config.yaml
num_attention_heads: 10
head_dim: 64
vocab_size: 8192
norm: "layernorm"
norm_place: "pre"
norm_eps: 1e-06
qk_norm: false
tie_word_embeddings: true
learning_rate: 0.00111
warmup_steps: 200
decay_fraction: 0.728
decay_shape: "linear"
MLP neurons of a small language model. Each row is named by its layer, matrix (up: input weights) and neuron, and shows model dimensions 448-575. Each number is 128 + 32 x the weight over its row's rms, rounded and kept within 0 to 255.
Before each neuron's rows, "fires on" lists the tokens most often at its 100 highest values on Wikipedia text that the model never trained on.

fires on: "ar", "'s", "h", "an", "w", "'"
L3.up1688 [192 162 117 125 132 112 169 177 111 147 159  82  57 107 147 137 125  75 125 107 149 125 165  67 176 107 115  89  82 169  73  86 158 147 124 146 135 165  80 126 151 138 114 125 165 153 110 179 142 122 155 139  90 118 144 118 167 141  76 154 144 157 141 118 124  93 120 104 187 132  76 157 114 108 185 132 136 157  75 129  91 152  65 155 109 159  97 161 142 170 158 163 126 102 107 179  99 101 120 126 134 156 111 131 128 170 163 138 104  76 153  68 172  46 121 141 132 161  55 111  67 130 151 143  82 135 124 162]

fires on: " |", " the", ":", "9", "6"
L3.up1397 [133 143  96 130 190 135 180 106 134 112  78 100  92 130  93 139 121 166 139 137  86 125 172 144 164 165  75 122  77 123 161 119 127 150 149 116 130 157 106 108 145 126 113 148 136  71 126 101 124 107 150 137 139 117  59 179  66 133 104 152 176 153 165  72 124 171 144 147  85 142 164 120  90 170 132 162 164 178  57 114 128 119 143 134 143  81 221 140 151 151  84 191 107  79 143 144 125 117  63 130 118 152 158 146 116 102 177 175 140 131 174 100 100 122  53  97 116  97  89  67 123 136 149 110 162 112 177 145]

fires on: "ot", "it", "T", "t", "-T", " \"T"
L6.up1405 [104 144  98 119 149 107 135 109 137 140 115 108 133 144 148  92 136 130  98 135 146 128 136  79 103 121 101 171 155 163 170 206 117 150 154 133 165  81 158  87 159 120  90  94 112 107  90 117 124 162 115 116 165 147 150 107 167 176 128 113  99 135 100 136 118  66 112 155 127 134 131 161 176  90 108 158 146  71 184 106  95  98 153 103  74 140 134 117 102  84  49 135 107 152  88 183 140 106 106 143 185  55 110 109 140 115  84 143 137 161 101 114 143 138 145 152 132 139 155  46 124 118 127 164 142 113 112 164]

fires on: ",", "u", ".,", "n", "ing", "an"
L3.up866 [ 57 108 176 148 110 179 135 192 140 134  79 182  88 124 106 138 153 187 114 120 200 121 135  92 127  56 180 155 130  77 138 158 170 140 106 142 197  79 114 139 110 175  86 152 151 125 182 114 109 100 153 135  78 134  85 177  92 110 140 135 183 157 215 121 130  79 129 156 157 102  73  87 117  91  78 169 145 148  93 188 155 125 206 197 179 136  99 189 140 106 113 115 144 124 161 129 151 155 145 148 138 129 169  99 172 134 119  59  92  94 114 109 152  91 131 146 133  97 186 125 118 121 149 147 124 112 175 141]

fires on: "or", " is", "t", " or", " and", "ot"
L6.up1277 [125 109 159 100 203 117 121 114 163 176 138 107  65 146 140  34 108 161  60 134 159 131 165  99 108 120 161 116 103 124 124  79 122 127 162 126 167 152 180 119 100 192 110 143  95 125 124  80 138 164 154 193 183  75 137 117 194 125  67 147  99 129 148  76 137 111 116 149 114  65 178 107 178 115  81 110 120 107 134  59  98 177 152 140  98 127 167 136 149  87  96 125  96 154  72 150 176 183  68  94 126  84  85 119 134 144 148  76 194 206 118 132 168 103 169  82 106 155 165 142  93 125 155 181 116 170 124  93]

fires on: "m", " E", "ro", "r", "th", "und"
L3.up197 [127 153 104 130 176 105  70 164 151 138 154 109  97 172 131  96 215 139 137 117 102 115 160 101 117 165 139 115 165 144 116  88 164 108 115  98 106  99 114 142 126 149 154 169 147 132 143  89 145 108 119 143 204 172 159  51 128 137 154  59 124 151  51 111 142 108 135 110 153 113 102 116 107  87  90 131 180 168 118 196 116 128 124 156  81 171 117 146 149 156 165 126 185 146  76 166 205 157  53 151 162 119  94 149 116 118 130 152 133 156 116 115 148 113  93 142 117 171 101  97 138 166 119 117 238 109 193  97]

fires on: "\n", ").", " |", ".,", " (200", ":"
L3.up1766 [ 81 132  93 133 106 132 155 155 142 157 102 156  77 184  69 137 113 172 126  62 152  10 154  80 114 136 165 144 150 133 144 206 112 108  92 134 113  93 122 145 120 155 136 121 117  93 132 118  99 131 130 148 116 110 107 106  79 120 110 153 151 131 138 107 131 120 108 132  84 136  84 116 121 178  97 152 174 164  75  97 122 110  97 132 141 125 114 107  91 146 107 159 169 119 149 107 190 140 131  94  78 123 105  94 107 148 102  83 146 108 130  76 152 120 107 104  78 134 106  95 104 115 168  98 151 124 179 177]

fires on: " on", " On", "On", "f"
L7.up1410 [135  80  74 172  82 140 137 159 106 123 115  61 158 123 128  85 115 140 125 116 113 116 126  90  86  94 137 143 108 140  75  86 126  93 112 124 134 112  90  75 110 117 192 120 134 147 105 157 173 137 144 123 151 158  85 142  83 191 118 199 128 147 162 119  83 126  95  88  94 108 149 129 121 125 106 112 143 175 119 162 173 119 148 144  83 191 142 165 109  90 126 126 169 148 124 125 109  85 176 117 160 138 160  89 117 167 148 128 128 116 114 117  96 163  93  85 109 153 145 131 123 109 155 168 167 192 166 161]

fires on: " |", "\n ", "ch", " Ro"
L6.up303 [130 111 101  52 165 117 178 131 146 154 151 171 151 142 119 123 124 175 114 107  75 128 145 137 172 123 115 133  86 112 108 160 105  94 122 134 154 150 152 122  97 171 153 163  90 133 150  97 119 151 155  83 115 113 131 124 153 165 115  85 148 125  59 144 131 178  95 157 160 187 211  99 144  57 103 130 141  95 141 189 146 104 156 141 141 172 123 194 159  76 130  98  77 131 138 136 102 112 146 108 146  89 128 133 130 130 118 137  90 156 107 137  99 100 134  88  80  88 110 168  83 170  71 113 126  96 140 133]

fires on: "as", "ig", "r", "ri", "und", "at"
L3.up1359 [144 119 167  86 111 148 196 164 129 144 109 159 195  97 110 103 185 158 140 109 131  98 109 137 113  90 121 148 154 137 158 150 107  42 153  86 150 148 109 138 136 180 177 110 172 155  88 100 151 204 162 121 159 106 180 180 116 139 107 154 134 147 103  92 131 112  97 166 200 228  70  43 132 134 115 129 154 190 118 156 143 163 147 119  97 134 173 120  92 173 150 120 163  67 132 105 113 157  86 161 142 116 110 131  99 103 187 195 179 128  73  81 148  88  98 142 153 124 145 142 110 144 141 179 167 128 159  87]

fires on: " (", " bre"
L6.up471 [101 150  82 109 157 108 146 122 160  72 162 196 114 125 159  96 171 187  76 192 120 119 107  68 108 152 101 160 122 188 140  78 120  63 172 149 128 142  86 143 185 127  88  90 141  92 127 105 127 112 168 142 163 152 127 167 116  82 100 133  54 111  64  97 100 160 142 118 143 177 188 121 111 126 127 140 192 131 136 164 133 140 142 164 117  65 142 119 165  97  96 126 106 155 166 184 154 110  83 175  94 102 162 135 145 183 113 103  80 180 107 106  75 151 140 131 124 103 162 175 131 118  81 131 118  67 147 109]

fires on: " w", " te", "p", "-"
L7.up1735 [132  99 130 211 143 131  88 156  94 165  68  78  72  92 109  90 136 119  88 156 162  84  98  84 114 116 120 162 129  71 156 131 106 109 127 170  89 158 185  86  72 157  98 135  71 170  99  90 132 126 129 145 134  67 149 126 136 153 101 124 168 101 164  71 161 144 108 164 195 121 112 112 164 114 155  50 114 140 154  88  91 215 121 145 150  98 106 111 112 144 102 125  90  88 194  92 175  83 111 180 117  77 137 130 124 142 148  71  90 122 148  94 159 108 155 186 151 124 158  86 163  97 128 124 194 108 103 141]

fires on: " (", "-", "==", "\n", " Al"
L7.up952 [140 122 177 161  61 164 111 148 115 149 159  87 128 127 127 130  73 117  82 129 104  85 158 177 190 127 209  91  80 126 126 156 152 154 140 124 112 108 191  81 159  71 137 135 152 140 185 153 169 108 145  84 169 152 157 120 109 132 100 171 115  79 136 151 113 125 108 169 154 138  72 141 187 123 116 100 168 135 136 123 158  90 165 134 125 159  61 147 130 198 136 173 103 147 174 120 108 160  76 114  96 140 162 136 148 118 156 156 191 115 146 135 180 152 165 107  81 107 145 130 160 149 131 138 121 125  87 106]

fires on: " V", " v", " inv", " r", "V"
L7.up46 [165 155 135 116  99 145 170 142 106 101 137 117  74 151 178 106 125 176 101  73  97 155 110 166 109 139 106 120 170 115 188 104  90 157 113 156 190 168 116  68 138 107  69 141 143 115 100 157 157 113 120 134 144 127  91 124 169 154 109 149 112 129 159 173 126  72 143 159 121 134 132 136  73 163 118  50 204  95 182  99 176  81  93 207  98  76 113 145 178 102 123 118 129  95 110  84 108 173 154 114 151  93  62 102 170 142 166 214 101 127  82 180 110  65  86 150 104 102  86 165 150 131 136 123  78 121 190 124]

fires on: " B", " 1st", " 3rd", " second", "st", " First"
L6.up1731 [114  70 154 161 133 136 130  68 120 106 137 113 115 108 153 177 115 127  77 146 147 151 160 151  84 130 129  86 148  96 128 105 141 200 160  87 122 142 184 127 110 171 116  90  42 177 180 154 139 123 126 112 168 116 129 172 127 134 104 169 146 139 131 179 128  87 138  92  88 100 182 101 151 109  96 109 109 103 153 176 138  92 155 106 176 111 156 115 145  81 138 153 149 112 154 176 117 127 111 125 124 162 167  87 127  99 138 125 112  82 202 121 118 114  94  94 129  69 140  57 122 145 174  82 119 167 154 129]

fires on: " v", "et", " k", "ond", " und"
L7.up200 [ 83  94 133 122 160 133 136 143  71 111 150 152 122 129 157 153 177 139  99 113  86 125 169 158  96 163 131 134 139 167  89 165 112  74 151 131 128 116  95 173 183 209 103 146  91 151 127 165  91 105  96  88 162 139 180  91 167 119 127 142 168 146 121 158  75 152 117 122 153 119 140 194  88 142 143 126 147 126 166  80 129  92 123 136 183  99 167 125 167  66  96  94 119  73 139 142 141 130 112 119 159 115  95 125 135 106 180 158 185 112 127 154 209 166 124 167 106 122 174  95 153 100  78 149  69 139 149 146]

fires on: " of", ":", " the", " The", " and", " in"
L3.up231 [128  75 105 122 100 122 137 139 110 185 172 170 139 182  99 145 156  26 134  97 116 120 101 143  87 142 154  92  97 146  93 128 108 134 176 132 123 142 149 157 111 158 170 138 157 143 114 112 152  94 120 126 109 163  85 106 188 135  99 156 195 170 185 158 136 140  59 195 125 191  74 107 136 149  91  81  93 125  89 112 173 112 148  97 148  61 145 102 123 124  98 128  88 143 125 112 189 151 134 129 153 129  91 139 117  57 160 127 143 137 193 107 147 107 131 108 106 116 149 119 128 153 122 131 149  85 179  79]

fires on: " Val", " of", " into", " in", " van"
L3.up370 [ 68  87 145 119 119 192 121 163 114 126 106 124 188 115 153 114 142  44 115 121 110 138  78  73  74 133 109  70 113 117  98 101 118 174 129 116  98 160 119 145 154 155 152 193 152 222 132 108 197  79 152 145 105 114  67 133 146 141 131 154  70  80  84 151 108  99 119  71 134  97 164 147 206 133 109 156 128 168 136 145 104  89 159 157 133  98 142 151 161  66 145 168  70 109 127 112 169  78 136 118 122 105  98 113 123 108 133  91 139 160 106  68 144 135 140 112 159 149 158 141  64 158  95 110 130 157 108  82]

fires on: " W", " N", " van", " Van", "un"
L7.up62 [196 114 135 209 114 158 117 171 130  87 146 133 125 132 128 128 135 139  78 153 151 167 134  99 157  76  87  87 168 178 116  98 158 102 110 115 102  98 143 112 142 110 140 106 170 111 100 184 139 158  69 147 106 149 135 150 137 123 162 158 140 155 157 104 142 112 107 120 134 104 120 124 212 101 103  99 139 118  89 181 116 108 101  96 125  78 138  98  75 147 112 164 120 147 103 112 100 107 119 111 137 156 132 126 132 126 138 101 117  90 102  60  87 116 113 149 161 124 113 141  79 159 164 135 116 125 127 173]

fires on: " W", " w", " Se"
L6.up1360 [167  71 107 167 119 120 104 128 123 105 175 110 178 150 122 155 144 131  75 141  82 115 121  93 142 138 131 160  99 182 195 137 132 130 107 168 129  61 169  82  82 110 166 115 110 126  72  84 172 112 157 102 145 113 158 140 140 154 194 175 132 124 169  96 162 156 117  90 136  11 129 130 150 166 136 159 177  83 182  68 137 118 102  79  70   0 114 136 107 135 143 170 125 136 152 115 161  64 147 167 160  91 149 159 159 136 126 118  82 100  84 107 144 140 132 172 156  81 120  89 118 131  86 138  97 118 150 133]

fires on: "\n", " to"
L6.up1299 [170  82  82 144  86 101 160 142 184 115 152  96  74  99 113 124  64 115 171  49 116 130 127 140 150 110 175  66 200  66  70 179  82 161 133 138 144 103 109 100 163 134 139  75 138  93 118 223  80 142 124  92  91 171 118 168  70 130 106 142 134  90  78 114  98 132  88  75  71 159 102 100 131 123 126 157  88 131 150  84 155 139 116  82 121 116 126 168 139 172 113 140  90 136 143 124  69 124  92  67 127 166 146 118 177  74 156 163 107  96 188 167 156 115 129 121 112  84 198  84 119 170 127 148  89 116  82  92]

fires on: "\n"
L6.up1753 [159  48 183 157 120 155 158 117 159  77 117 130  62 188 111 152 133 125 119 125  34 152 191 118 114 138 162 111 160 117 133 155 112  91 109 142 111  96 100 150 142 105 161 118 145 137 141 130 124 147  92 121  65 159  82 200 140 148 100 142 142  91 137 157 103 165 142 158  97 107 153  96 154 150 119 155 112 118 145  82 127  68  75  75 103 143  84 161 147 146 107  91 142 121 153 124 110 116 163 129 132  66 153 146 159  97 126 114 122 175 120  83 167 127 112 157 141  88 170  84 122 242  19 156  81 151  69 170]

fires on: "ing", " of", "im", "-", "i", "en"
L3.up463 [158 185 104  98  98 134 129  99 156 122 113 116 149 119 132 123 122  53  92 205 150 110 197  75 128 194 104 143  71 103  75 104 146 137 152  98  88 119 146 103 168 195 125 107 130 146  82 132 191 118 134 105 204 147 100 128 160  85 151 132  59 184 122  98 129 107 127 141  99 141 178  95 187 136 115 132 137 119 117 141 139 122  95 119 143 119 129 158  99 130 145 153 112 134 110 111 136 113  82 101 167 132 139 125 108  82 113  79 102 141 103 158 144 109 159 176 114 183 125 145 133 169 108 181 142 143 147 178]

fires on: " V", "V", " v"
L6.up1864 [104 129  84 172 191 109 123 158 100  91 146 146 152 104 146 138 146 126 106 148 177 105  75 161 111  97  90 170 178 105 125 142 105 169  77 153 155 130 170 132 139 144 107 157 124 120 138 171 124  86 142 163 161  65 122 189 195 149 170 200 195 123 149 134 103 129 130 183 109  81 171  88 102 109 117 106 163 136 121 146 178 103  56 136 159 162 107 183 117 140 162 153 136  80 137 132 165 145 144 129 121  78  84 128 133 178 165  90 112 115 115 135 134 129 124 122 123 134 154  97 131  71 101 174  81 136 155 159]

fires on: "\n"
L6.up1147 [180  77 147 144 121  91 180 156 161 129 106 169 149 139  96 121  96  93 179 154 104 114 112  61 134 128 148 110 147 110 149 139 120 144 116 122  81 137 116 126 133 130 110 115 138 162 117 168 107 103 112 138 143 112 103 105 126  74 119 121 143 142  94  96 138 130  85 136 133 173 132  89 125  91  76 102 118 107 102 191 109 106  85 202 124 110 120 114 181 151 151 149 132 151 177 112  91  94 134 105 108 133 105 175 122 139 151 142 133 136  47 110 140 117 161 142  96 140 205 139 118 179  95 162  98  98 128 142]

fires on: "ar", "p", "r", "rest", "n", "yp"
L3.up1521 [139 183 160 106 141 185 123 109  98 145  98 112 144 150 150 117 133 148 135 158 111 120 122 169 142 160 118 122 124 156 108 124  91 176 144  81  81 152 163 142  97 114 146 158 144 110 125 132 200  93 161 162 127 167 143 128  70 107  67 166  87 119 179 153 116 136  91 144 134 150 139 113 147  74 127 105 174 130 133 119  96 168  58 137 144 126 123 104 128  95 111 129 109 117  74 167  96  88 177 189 143 161 125  67 166 126 121 135  68 105 156  91 171 119  79 117 148 130 151 108 107  91 176 128 126 110 100 124]

fires on: "m", "th", " Sp", "L", " Kn"
L3.up787 [100 125 115 131 112 131 117 136 203 111 192 144 100 161 112 117 102 126 109 135 176 144  87  95 135 109 190 136 128 136 143 114 154 167 106 158 150 160 121 114 105 135 104  82 178 112 149 100 141  87 121 157  93 149 176 109 134 103 129 105 114 120 140  87 116 174 109 102 135 125 111 163 118 120 132  66 152 169 151 181  76  41 166 154 129 100 158  95 104  84  63 127 119 101  92 137  70 158 126 104 105 125 162 138 109 150 129 194 134 150 149 129 111 143 149 114 122 114 101 138 123  93 142  68 134  58  91 137]

fires on: " of", "w", " as"
L3.up609 [126 141  84 131  97 161 112 160 154 199 166 118 143 181  63 106 124 103 163 116 114 117 114 160  81 141 126  60  90 108  76  79 128 101 137 151  47 160 138  87 149 211 136 102  77 171  95 110 132  83 115  39 175 141 169 106 114 144 172  90 107 134  47 134 148 125 197  91 124 137 102 101 166 136 138 144 104  24 157 121  85  65 133 121  72 127 130 110 121 182 145 121 165 123 116 151 103 153 108 140 131  68 174  97 174 149 148  99 104 101 136 123 152 193 140 174  85 117 139 144 138 201 161 117 179  99 172 190]

fires on: "F", " F", "-f", " (F", " on", "f"
L6.up449 [108  71  92 157  96  75 124  90  61  74 145 135 140 139 104 118 112 132 117 130  89 127 154 161  84 142 152 147 122  99 117  99 131 149 139 140 139 111 112  92  46  76 145 169 110  96 130 128 179 151 157 187 129 163 119 187 111  91 146 122 112 133 136 168 145  65 126 124 127  94 184 156 104  87 158 125  64  96 106 130 135 131 170 111 118 109 145 158 190  83  42 141 140 173 159 152  65 170 114 134 155  95 157 121 132 134 166 120 109 120 107 141 110 122  72 153 131 125  91  58 130 106  99 157 146 103 138 166]

fires on: " L", " in", " l"
L6.up749 [131  77  75 141 130 156 146 130 113 115 110 122 154 187 167 130 103  68 128 127 111 102  74 125 115 137 123 125 141 132 117 115 192 125 105  91 132 152 158 172 147 134 159  66 136 109 149  83 124 127 154 154 133 137 124 103 112 115 115 155 131 143 108 181 120 149 119 199 158  72 133 172 149 157 111 123 128  90 133 141 161  79 128 161  98  82 129  83 166 142  92 142 125 144  96  63 175 111 124 167  98  81 157 106  98 114 137 119 189 129 141 149  79  88 130 120 137 123 159 106 117 150 103 112 114  84  98 142]

fires on: " to", "8)", "d", "em", "it", "°W"
L3.up270 [174 159 138 135 194 153 150 171 149 114 128 178 106 113  78 150 110 143 112 136  91 115 119 138  86 148  81 150 127 144 176 174 140 169 144 128  69  98 120 135 204 122  95 125 128 134 141 148 144  97 107 127 133 120  88 141 148  91  55 123 131 131 148  49 163 127  94 150 101 126 126 133  82 129 106 138 107 163 131  77 159  98 210 143 119  60 186 148  95 207 136 128 128 155 114  64 143 151 163 155 144 178 127 122 121 123 101 151 110 186 150  65 135  58 120 126  93 128 153 133 119 163 147 131  85 142 177 153]

fires on: " to", " would", " can", " ="
L7.up808 [128  87 127 127 123 151 125 187 116 127 154 133  77 123 185 100  96  83 165 112 121 103 113 124 167  96 172 137 136  92  99 116 187 125 119 162  90 103 126 132 141  76 104 125 168 159 135 149 112 156  94 110 165 138  91 110 151 141 106 165  87 108 130  91  93 110 131 168 140 152 108  94 132 123 161 107 100 134 124 135 108 107  98 112 154 118 140 113 110 116 134 162  64 118  89 114 161 102  92 150 159 159 111  57 160 136 147 120  99 107 107  92 179  46 118 141 166 125 163 131 118 203 151 111 124 151  82 116]

fires on: " B", " (B"
L7.up960 [ 82  74  88 125  94 158 155 119 123 118 122  80 128  83  77 143 138  94  96 132 143 175 133  76 164 146  86  96 117 205 149  98 166 127 138  80 137 129 111 133 139  80 100 178  47 110 197 157 163 110 108  99 140 124 135 143 122 119 137 166 136 123 142 167 145  66 121 130 118 111 163 175  90  87 114 124 191  98 164 133 136 180 133  89 135 100 174 190 124 125 115  63 172 117  75 184  68 151  97 118 138 140 115 111 124 151 129 113 148 130 150 132 100 155 161  73  98 171 145 113 123  84 133 149 137 125 138 112]

fires on: ".", "es.", "s.", "e."
L6.up311 [ 79 117 180 120 132 131 161  40 196  67 119 134  49  80 137 175 113 124 110 126 134 158  72 117 146 134 133 117  86 136 112 125 103  60 143 109 116 114 141  77 159 123 119 142 135 105 162 191 137 140 194  94 150 120 116 166  98 134  90 142 120 112  76  90 105  58 119 101 160 108 170 109 154 132 165 143 126  65 133 151 105 118 122 127 170  44 116 161 133 116 197  55  80 117 126 167 137 111  78 138 141 143  88 184 106 158 138  87  99 153 132 162 168 133 143 117 125 157 127 170 121  56 137 143 177 145  97 162]

fires on: "s.", ".", "a.", "es.", "ia.", "o."
L7.up278 [ 37 141 120  80 161 110 152  73 134 153 158  67  94  92 113 112 161 121 127 170 104 118 110 125 143 136 140 119  97 194 145 124 105 121 116 114 152  67 154 113  75 140  84 150 102  88 132 170 144  65 173 145 167 145 140  78  81 117 119 177  87 167 122 156 102 143 156  89 162 130 158 109 168 140 102  89  84 117 135 132 194 135 148 133 124  58 129 164 124 134 122  79 121  55 121 127 126 100 114 113 105 160  73 164 152  85 128  93  82 111 119 139 180 114 150 132 164 113 173 145 202  83  87 167 101 156  90 178]

fires on: "v", "ri", "ru", "r", "og", "vi"
L3.up1304 [ 76  77 101 134 156 110 150 123 133 115 153 170 146 141 154 122  89 153 150 173 179 107 138 122 122 161 109  97 101 134  63  80  80 172 190  54 120 173 130 136 134  98  89 100 144 104 160 148 112 121 137 147 135 154 147 164 143 174 130 153 101 112 148 161 100  97 124 163 104  78 107  80 128  83 112 133 102 104 101 163 101  96 120 129 120 145 157 132 123 101  86 113 123  78 125 126 159 108 111 135  86 108  63 113 117  86 126 131 171 160  81 122 133 134 114  98  97 115 133  95 104  99 164 109  88 140 126 105]

fires on: " Man", " part", "an", " And", " man"
L7.up867 [105 132  61 141  54 116 166  99 139 114 107  87 151 106 164  94 113 140  86 124 102 126 122  87 125 133  81 141 112 112  77 167 147 106 115 115 107 132 113 107 166 151 133 155  86 144 133 154 126 151 152  90 119 157 108 126  61 103 177 159 145 131 156 135 135  88 133 121 138  97 149 139 140 137 114 141 134  98  58 113  77 115  88 132 118 158 155 160 116  80  96 135  77 107  87 144 120  99 135 156 154 122 104 118  66 149 155 152 132 167 142 132  46  67 108 124 168  88 185 148 136 163 106 115 189 103 179  86]

fires on: " Man", " man", " person", "man", " player"
L3.up1461 [ 89 127 158 108 109 142 166 109 121 102 161 119  93 127  53  80 151 132 127 126 145  80 132 104  93 108 108  86 133 176 134 100 120 119 129 124 145 135 154 129 105 125 146 133 143 212 152 154  85  62 141  85 115 133 141 167 151 160 100 154 130 118 147  95 114 105 118  60 187 129 115  92 104 126 157 176 134  95  81 136 195 130 108 109 121 154  96 138  81 122 128 162 185  88 170 131 134 151 143 134 196 118 158 148 127 102 115  60  51 110 120  89  96 153 126 110 110 128 121 128 178 168 144 177 107 168 121 168]

fires on: "w", " Y", "y", " tw", "h", "ol"
L6.up1509 [143 127 147 116  86 148 125 182 118 140 123 143 185 165 181 122 144  82 140 139 142 183  78 104 165 137  57 107 119 161 114 173 122  81 179  97 145 148 110 143 151 112 158 138 158 148 116  98 111 154 108 137 100  94 132 149 157 134 116 105  97 120 121 128 105  85 155 102 142 100  44 133 148  73 163 163 139 124 150 155 125  64 130 101 109  40 136  90 108 124 109 151 138 204 159 128 132 125  78  53 147 203 125 114 168 104 134  85 131 106  78  85 143 121  98  82 129 148  83 120 127 141 112 129 134 129 125 114]

fires on: " |", " Pass", "ag", "eat", " Ag"
L6.up672 [145  84 145 148 107 162 163 122 133 121 121 142 112 131 121 112  70 106 142 114 140 103  89 155 120 147 146 180 111 138 159 133 194  95 145 136 145  93 101 119 113 125 179  89 113 146 115 111 152 119 101 107 140 130  96 156 145 141 130  95 160  82 122 160 130 158 126 159  98 112  90 125 149 107 110 144 119 162 144 173 150 125 164 130 152 155 126 100  86 134 123 127 153 103  45 110 120 126 159 116 128  85 112  99 141 200 122 155 168 130 122 101 231  96 146 104 126 131 131 155  76 197  72 154 157 123  42 106]

fires on: " (", " ", "y", " s", " he"
L7.up240 [126 115 173  67 115 144 154 139 146 141 138 161 145 120 178 154 129  98  83 137 130 160 100 157 145 155  97 151 169 153 132 138 120  77 144 185 112 136 158 130 148 124  94  82 145 119 142 115 156 141 170 106 126  95 128 158 158 140 100 122 108  69 119 120 157 102 109  80  99 145 169  97 156 130  99 132 119 172  88 187  92 102 181 135 105  97 125 142  93 149 163 149 131  66 127 124 142 118  93 136  93 146 163 116 102 202 199 127 111  99 109 110 148 112 106 146 109  72 131 165 101 135 147 149 180 125 137 116]

fires on: " A", " An", " Ar", " As", " L"
L7.up246 [141 130 132 116 127 163 160  92  30 151  87 160 125 101  79 138  73 134 139 129 131 134 115 168 128 144 111 131 151 117 211 111 224 130 122  88 110 157 120 171  74 162  98 137 155 124 133 139 114 118 105  96 160 167 108 180 134 167 104  94  96  88 157 124  84  94 143 165 128 133  96 132 199 139 108 111  77 150 132  65 154 140 115 144 162 141 136 124 143  88  68 160 104 147  93  94 135  78 109 156 143 128 161 132 106  75 151 117 146 197 124 139  39 127 125 120 121 131 167 111 143 152 188 179 152 101 104 102]

fires on: " O", " Y", "ol", "f", " op"
L7.up599 [183  72 178 120 146 118 140 118 163 189 120 126 126 118 192  47 170 104 215  96 128 148 145 124 145 131 133 173 131 184 134  79 115  88 128 133 167 119 121 159 123 134 113 143 141 183 143 106 124 121 119 112  99  27  98 154 148 166  93 174 122 191  85 175 100  84  95 111 126 121 146 112 124  70 143 186 115 158 120 188 146  57 158 122 136 143 170  91 115 118  91 115 162 167 126 146 174 156 144 116  29 123 153 127 141 118 176  71 134 141 146 119 112  95 168 126 171 133 120 114  78  90 141 124 114 106  76 121]

fires on: ".,", ",", "\\", " (200", " intro"
L3.up1715 [ 89 136 140 159 107 167 177 131 150 137 147 103  82 107 133 121 126 148  93  84 151 126  96 121 143 112  98 164 119 136 107 145 150 163 149 149 138 114 129 118 120  74 166 128 123 116 139  80  82 101  76  97  75 139 130 145 100 101 141 119 147 161 175 123 151 101 148 100 179 109 124  80 140 140 126 142 140 103 153 176 172 133 151 219  85 134 148  90 149 156 162 139  89 170 109 133 165 142  98 161  72  95 114 117 142 134  73 137 139  82 104 154 140 121 179 163 128  81 116 173 155 114 102 118  71  63 146 133]

fires on: " re", "at", "-", "$", ":", " re-"
L3.up986 [126  78 115 143 120 114  97  83 176 118 157 117 104 173 195  94 164 110 119  95 145  72 127  74 115 114 147  80 107 206 101 149 115 148 184  99  81  86 167 108 176  95 128 119 125 156 163 117 128 176 142 193 161 150  48 149 115 134 113 111 160 160  75 121 116 122 150 164 199 123 164 127 145 147  86 125 144 161 175 130 204 128 154 118 121 136 128 128 103  92 159  69 128 160 149 123 127  85 124 110 159 227  89 158 168 133 144  93 109  91 164 109 148 102 160 145 188 100 115 131  96 145  98  99 148 156  66 148]

fires on: "C", "SA", " (C", "A", " (I", "'"
L7.up720 [157 119 117 141 153  96 142 117 191 125 177 107 127 162 155 123 150 117 126 102  76 137  97 112 129 121 195 173 113 124 126 152 129 112 194 121 160 162 157 126 131 113 100 140 127 102 171 171 181 153  79 123 141 163 146 131 164 101 108  83  53 124 145 122 118 100  98 123 131 137 117 171 166 113 139 151 137 100 167 124 140 162 105  67 138 160 168 142  53 156 151 141 124 171 135 106 149  92  43  93  79  66 117 110 114 122 160 122 119 168  86 131 167  95 186 146 106 127 111 112 119 143  96 118 119 109 161 157]

fires on: " of", " from", " to", " –", ":", "'s"
L3.up871 [125 129 176 144  86 137  95 141 117 186 121 186 129 159 125 138 102 126 156 148 139 106 154 109 130 118 154 130 130 120 126 102 117  74 105 134  95 100 147 122 164 105 136  97 142  94 160 150 131 102 162 118 177 117 133 137 100 113 137 143 111 194 113 116 129  88 131  45 122 118 190 133 122 115 113 146 121 186 117  82 114 131 101 159 135 117 126 141 146  97  83 147 121 125 145  85 115 134 161  80  99 129  78 138 126 155 228 138 106 178  95  79 132 114 118  82 202  95  61  96  80 133 115 119 141 147 116 100]